From a checkpoint of a small transformer trained on Wikipedia.
Size: width 192, vocabulary 4096, 10.4M parameters.
Architecture: RMSNorm before each block, rotary positions, no biases in attention or MLP, untied embeddings.
Training: 156M tokens, 4758 steps.
MLP neurons of a small language model. Each row is named by its layer, matrix (gate and up: input weights) and neuron, and shows model dimensions 0-95. Each number is 128 + 24 x the weight over its row's rms, rounded and kept within 0 to 255. A neuron's up and down rows have the sign that makes its largest values positive.
After each neuron's rows, "fires on" lists the tokens most often at its 100 highest values on Wikipedia text that the model never trained on. A number after a token or word is its count.

L13.gate160 [120 138 131 121 106 136 155 139 157 171 174 118 112 133 133 143 150 120 123 139  95 145 121 135 136 127 166 153 145 145  93 116 144 134 114 153 121 144 145 157 139 139 126 135 155 119 136 119 113 148 174 151 112 171 131 136  99 130 115 111 127  74 119 131 155 108 138 106 104 188 153 121  57 150 128 134 124  95 179 109 163 172 129 120 157 138 154 154 173 140 139 154 126 124  98 116]
L13.up160 [109 121 125 132 132  95 145 155 112 125 168 131  92 142 101 166 148 109 132 129 103 152 136 127 129 119 135 125 159 127 152 113 100 145 169 136 120 106 151 149 131 131 101 143 133  95 139 182 160 135 129 135 120 120 141 135 102 134  86 138 151 107 164 137 110 129 122 113 123 149 146 116 121 186  86 138  88 112 164 150 120  76 137 139 155 104 131 153 156  86 148 144 121 125  87 149]
fires on: "\n" 78, "–" 10

L4.gate337 [115 132 131 129  82 109 120 126 107  98 168 126 145 141 149 132 156 100  93 103 163 122 110 168 119  70 118 124 138 157 103 145 139 124 113 108 116 137 140 133 139  64 143 100 104 149 161  95 174 152  90 172 106 144 117 143 110  90 156 129 124 134 181 101 167 130 110 126  98 117  92 142 108 155 172 148  85  92 139 110 100 159 146 174 149 102  94 113 118 120  96 108 148  82 133 142]
L4.up337 [132 104 134 120 140 113 121 115 102  90 107 129 136 145 140 109 119 134 121 123 149 132 108 149 166 152 134 142 143 129 141 147 147 134 162 124 178 114  93 128 126 124 169 146 136 119 174 130 142 155  96 132 158 132 135 103 153 103 154 189 114 124  59 140 112 126  86 152 128 153 161 126  97 144 114 102 153 136 112 155 122 123 143 124 182 213 126 108 133 131 157 153  88 100 114 105]
fires on: "ma" 18, "0)" 17, "cept" 17, "omm" 17, "oy" 13, "use" 7

L9.gate97 [156 134 109 112  96 111 141 173 130 116 108 166 137 101 101 106 147 185 114 163 139 143 154 101 114 105 131 100 102 142 110 102 127 103 153 104  95 151 192 120  66 154 111 112 137 136 128 114 134 125 131 117 114 185 104 159 167 143 167 126 116 131  94 159 137 106 137 124 128 144 140 113 141 122 163 127 158 128 162  87  84 122 129 136 112 145 148 112 131 108 102 113 102 138 116 111]
L9.up97 [102 138 138  87 127 106 165 111 134 162 144 123 110 123 148 128 141 141 149 119 121 144 107 159  87 120 147 104 113 160 148 129 117 166 116 122 110 126 145  79 140  87 156 117 150 117 139 182 124 131  91  90 144 119  97  98 115 135 125 114 125 169 181 103 131 114 116 103  91 111  94 119 138 110 114 138 138 153 172 116 140 143 106 102 141 125  96 115 120 135 135 123 107 134 156  98]
fires on: " \"W" 15, " \"D" 14, " \"L" 9, " \"S" 9, " Har" 9

L8.gate150 [134 126 136 138 113 122 174  88 121 132 120 140 177 166 133 114 112  95 169 134 141 148 149 139 150 166 106 159 145 140 147 154 111 110 120 150 104 149 112 105 104 119 144 124 171  98 129 139 125  96 119 109 118 152 105 135 164 125 146 138 103 116 119  97 157 117 158 104 161 129 111  73 133 105 129  92 108 166 138 117 120 166  77 115 110  99  82 142 177 148 128 174 109 105 102 103]
L8.up150 [145 115 122 133  84 126 125  99 110 107 141 104 176 145 145 127  66 103 138  85 120 124 144 121 163 161 121 124 123 170 141 141 126  90 151 121 115 116 110 135 141 117  79 123 122 129 122 141 116 156  98 134  89 121 166 146 130 136  91 175 140  96 146 136 116 145 127 160 114 182 120 110 138 121 149 120 160 136 101 174 104 128 110  91  72  81 155 130 134 139  94 121 124 131  90 123]
fires on: " th" 43, " high" 18, " mid" 13, " what" 8, " once" 7, "Th" 5

L8.gate174 [130  92 146 159 134 125 160  93 110 126 144 115 130 120 120 121 117 157 155 164 180 125 139 145 135  83 124 151 107 125 131 132 124 107 125 102 123 122 114 125 121 146 130  67 168 103 134 147 152 139 110  95 107 142 174 149 134  82 142 172 127 129 121 129 158  89 127 136 191 128  91 101 142 132 134 102 127 148 168 114 185 141 108 128 153 132 105 119 124 127 141 143 129 139 165 142]
L8.up174 [142  94 121 138 142 119 126 111 141 129 132 136 127 128 123 138 143 179 138 134 151 139 154 148 193 118 134 129 112 136 145 114 116 131  90  87 118 167 132 149 125 109 131 115 139 123 127 126 185 125 111 118  87 103 152 128 132 113 113 114 128 115 123 162 156 100 157 153 135 106 154 130 154 118 131 129 126 109 150 158 115  84  86 115 183 151 131 138 114 120 130 167 110 182 151 126]
fires on: " took" 20, " take" 9, " placed" 7, " put" 7, " result" 7

L4.gate126 [100 145 118 180 119 105 139 164 125 126 121 143  70 119 119 186 109 145 157 151  78 111 138 139 122 142 138 148 148 123 122 133 135 116 108 160 127 104 157 119 113 110 130 107 155  96 115 172 147 114 113 104 130 163 100 106  97 151 133 126 104 152 102 120 156 168 147 160 161  88 154 118 206 144  90  83 120 154 169 134 106 103 137 117 124 102 141 128 103 133 150 109 103  96 136 163]
L4.up126 [163 122 153 112 171 142 129 134  93 145 147 139 127 125 117 139 136 144 127 164  85 146 120 138  88 145 141 135 111 113 106 112 140  99  94 112 136 108 167  58 120  90 180 125 140 144  74 158 102 120 121 139 151 153 116 123  90 155 169 115 144 137 116  64 153 158  78 106 159 108 157 134 157 103  88 114 149 139 144 141 175 146 141 128 132 108 117 133 101 174 119  97 116 149 162 128]
fires on: "==" 45, " ;" 26, " aut" 10, " Gen" 7, " Brit" 5, " (U" 4

L15.gate128 [ 92 104  88 153 113 139 124  94 100 124 161 153 169 140 126 105  91 162 117 121 136 145 135 132 148  70 122 188 123 121 133 176 150 108  77 117 136 147 144 118 124 120 125  92 145 149 128 112 110 183 121 113 150 114 150 127 131  76  94 126 156 115 134 123 153 111 135 122 144 108 116 117 151 125 126  90 170 155 124 103 126 142 125 127 139 146 161 154 148 103  75 148 135 103 105 145]
L15.up128 [156 134 120 124 117 132 123 108 149 151 169 121 122 126 146 133  80 168 137 132 147 174 179 126 126 154 114 133 149  97 161 130 131  79  98 123 145 152 101 155 130 108 140 179 129 102 118 129 151 152 157 144 112 101 109 154  76 126 121 159 105 144  91 123 135 191 144 127 102  66 170 131 158 148 141 112 166 100  92 156 139 121 121 122 169 117 135 123 142 109  95 137 113 102 159 135]
fires on: "ed" 16, " high" 16, "h" 11, "el" 8, " el" 7

L7.gate181 [135 147 107 108 138 143  93 132 114 145 140 178 143 141 142 143 144  77 157 136 142 123 144 160 133 131 104 128 144 130 122 143 106 100 149 119 113 138 163 125 112  99 160 140 138 128 116 179 105  98  98 123  94 163 140 100 125 138 168 137 106  74  69 123 104 145 105 149 159 154 133  54 173 102  91 120 118 111 106 148 106 143 150  83 115 103 127 132  86 110 145 100 126  98 117 174]
L7.up181 [130 118 105  69 133 105 101  87 155 110  55 137 124 149 147 100 112 113 104 151 134 151 146 133 151 138 132 141 142 122 150  99 113 138 116 135 117 106 125  97 132 103  82 133 130  85  92 138 152 107  94 117 115  86 140 136 180 138 123  95  95 109 105 135 130 111 129 186 152 133 123 120 123  85 105  89 151 120 150 126 182 146 137 141 112 130  90 142  97 105 122 100 133 116 105 141]
fires on: " other" 50, " count" 12, " break" 7, "part" 7, " Other" 6

L11.gate56 [104 144 127 132 111 113 230  77 120 113 108 147 168 118 140 105 156 122 133 147  77 146 103 126 116 120 118 112 125 151  98 163 109 111 132 101 157 137 174 120  76 111 113 129 143 127 155  97 116 149 141 133 141 145 138 136 138 130 143 125 126 146 147 133 116 117 108  90 108 115 131  96 132 109 150 109 133 107 130  90 132 146 117 131 136 157 128 139 128 141 133 161 108 183 138 154]
L11.up56 [142 151 118 110  94 102 122 124 111 105  84 128 128 158 142 119 137 186 120 156 136 127 135 133 134 117 131 142 104 143 145 136 111 119 102 106 142  96 181  97 108 112 131 154 163 152 116 126 129 144  86 118 113 155 160 168 147  96 150 116 116 153 188 120 138  95 110  99 149 106 171 121 149 135 153 157 149 135 114 121 147 110  76 132 141 116  80 121 127 155 108 141  88 132 122 138]
fires on: " \"" 25, " \"W" 15, " \"D" 13, " \"S" 9, " \"F" 8

L12.gate197 [116 148 110 173 120 115 106 126  84 142 157 150 101 133 148 158 138 110 141 130 126 153 148 124 154 122 113 124 151 129 175 142 121 136 122 109 137 160 117 130 138 120 127 103 137 163 109 124  86 155 161 165 107 131  82 180 118 129 157  84 139 131  84 124 116 108 127 142 106 113 105 135 129 150 114 134 174 110 102 127 121 142 110 135  88 124 116 136 134 102 120 130 124 157 126 103]
L12.up197 [ 84 129 109 132 137 134 120 121 123 147 171 137 101 118 146 159 114 115 120 151 150 220 154 145 137 131 128  89 111 136 153  96 115 146 143 144 138 131 115 166 178 157  97  94  97 133 126 147  99 135 154 140  94 154 103 125 117 115 114 153 109 106  85 114 154 128 131 118 106 125 172 111 181 146 134 119 159 119  90  85 131 100 118 132 146 128 122 157 122 141 101 119 137 117 130  90]
fires on: "ed" 33, "ort" 18, " el" 12, "at" 6, "aj" 5, "our" 5

L4.gate172 [100  72 119 154 132 118 102 103 105 133 146 122 126 112 157 144 123 163 117 130 136  99 135 101 153 123 125 130 115 115  74 144 106 126 146 165 173 116  74 139 132 108  73 152 130 147 119 140 136  96 135 131 167 155 124 139 123 122 167 121 124 124 101 129 116 124 130 105 176 104 138 105 136  91 120 117 142 137 152 109 115 130  96 108  78 135 170  94 115 147 121 156  86 141 139 159]
L4.up172 [154 118  75 144 133 132 151 134  93  79 132 139 163 153 125 126  70 124 176 156 115 146 160 102 102 129 140 150  97 164 178  89 139 126 120 114 109 137  84 137 159 101 125 139 108 141 126 136 171 125 124 138  87 113 175 118 108 138 105 152 151 135 124 114 115 105 144 122  99 150 151  73 126  89 116 135 158 167 107 136 128 134 141 107 169 107 114 145 154 168  95 184 117 162  75 113]
fires on: "ath" 46, " wh" 21, "ther" 13, "Th" 7, " once" 7, " Th" 6

L17.gate398 [116 145 139 107 159 157 158 130 125 176 101 140 175 118 132 101 100 154 137 111 115 101 122 128 107  88 110 141 153  81 132 131  99 136 116 118 144 118 142 121 128 120 145 141  95 167 132 179  90 141 101 144 117 120 125 102 124 117 139 148 115  87 121 137 169  81 144 141 139 110 122 171  86 107 116 126 163 130 144 129 131 124 143 151 134 103 126  91 152 157  94 111 144 105 116 185]
L17.up398 [134 111  52 128 134 143 110 150 149 115 105  74 167 116 147 120  79 127  84 116 127 101 119 127 190 110 146 154 149 122 139 163  91 150 141  85 116 125 137 125 148 109 147 135 106 153 111 102 134 163 113 138 147  72  97 165 114 109  96 140 111 143 119  76 154 132 116 105 109 147 124 135 104 139  92 106  99 107 140  54 145 129 135 144 178 176 165 109 127 109 100 127  73  95  96 171]
fires on: "==" 44, " ==" 20, "b" 9, " ===" 7, "u" 6, "===" 4

L8.gate194 [136 116 122 160  82 164 123 112 128 131  87 211 136 116 134 109  92  88 121 129 135 168 162 124 109 121 122 168 129  81 120  97 162 142 132 109 149  89 158 110 108 121 173  87 104 113 122 158 122  95  96 176 155 149 133 118 147 101 128 132 133 138  96 124 116 135 166 112 136 126 142  93  81 152 121  96 129 110 133 140 127 145 134 117 114 100 116 152 144  99 104 111  95  93 105 146]
L8.up194 [121 126 142 120 109 133 106 155 139 107 131 164 133 158 175 124 134 109  98  99 116 160 140 175 155 126 134 130 130 130 158 104 163 153 159 117 145 125 170 129 136 129 146 122 126 139 116  88 145 102  96 140  68 150 107 109 152 161 112 140 132 129 121 145  99 124 121 111 149 117 173  75 158 149  96 111 165  96 127 152 107 132 126 114 123  66 133 112 141  92 109 154 111 114  88 141]
fires on: " Hol" 13, "ethod" 12, " good" 9, " particular" 8, " recogn" 8

L14.gate505 [120 130 101 118 152 121 140 114 134 211  95 132 147 128 115 115 121 103 158 133 128 157 111 108 116 161 121 169  88 164 152 151 157 131 129 121 102  95 133 113 137 115  99 116 116 152 150 142 120 147 146 110 141  96 123 157 105 114 153 129 172 164 107 108 158 117 145  71  94 141 158 138 146 119 156 126 137 184 111 100 160 123 156 135 148 121 140 113 155 143 113  86 100 129 123 155]
L14.up505 [166 128  80 117 160 122 110 155 136 177 111 101 175 102 105  95 101 142 131  90 166 137 110 115 167 103 137 142 125 140 101 128 133 189 114 135 109 110 133 100 168 140  99  81 141 138 121  88 123 150 141  89 149  81  87 146 132 147 142 115 120 126 165 116 135 148 143 103 112 129 108 175 161 148 148 111  99  93 116 124 115 128 128 166  62 155 110 128 134 111 107 144 160 132 130 143]
fires on: " ==" 35, "==" 35, "is" 7, "==History==" 6

L8.gate284 [152  86 136 193 135 114 144 162 148 120 118 130 129  82  94 126 170 163 138 162 124 118 131 141 132 138  91 150  94 121 122 143 125 133 134 108 123 130 110 123  93 120 144  97  90 126 124 155  97 116 110 142 128 154 119 110 117  88 145 120 138 118 144 114 132 136 127 156 184 105 116 100 186 114 126 104  83 139 104  97 148 127 125  96 129 129 126 140 170  85  99 172 137 165 149 173]
L8.up284 [158 105 132  97 160 116 123 104 119 129 137 133 121 124 135 129 109 162 145  81 126 128 101 115 125 126 115 115  83 123 122 152 151 106 129 158 133 142 154 110  99 108 116 128 125 149 117 108 162 152 100 182  97 121 144 130 112 114 118 135 109 152 104 123 125 102 170 126 125 122 130 138 127 107 168 166 129 175 132 144 123 154  81 182 145  87 117 125 148 136 111 120 117 146 109 173]
fires on: " took" 20, " each" 15, ":00" 15, " cover" 14, " finished" 10, " take" 9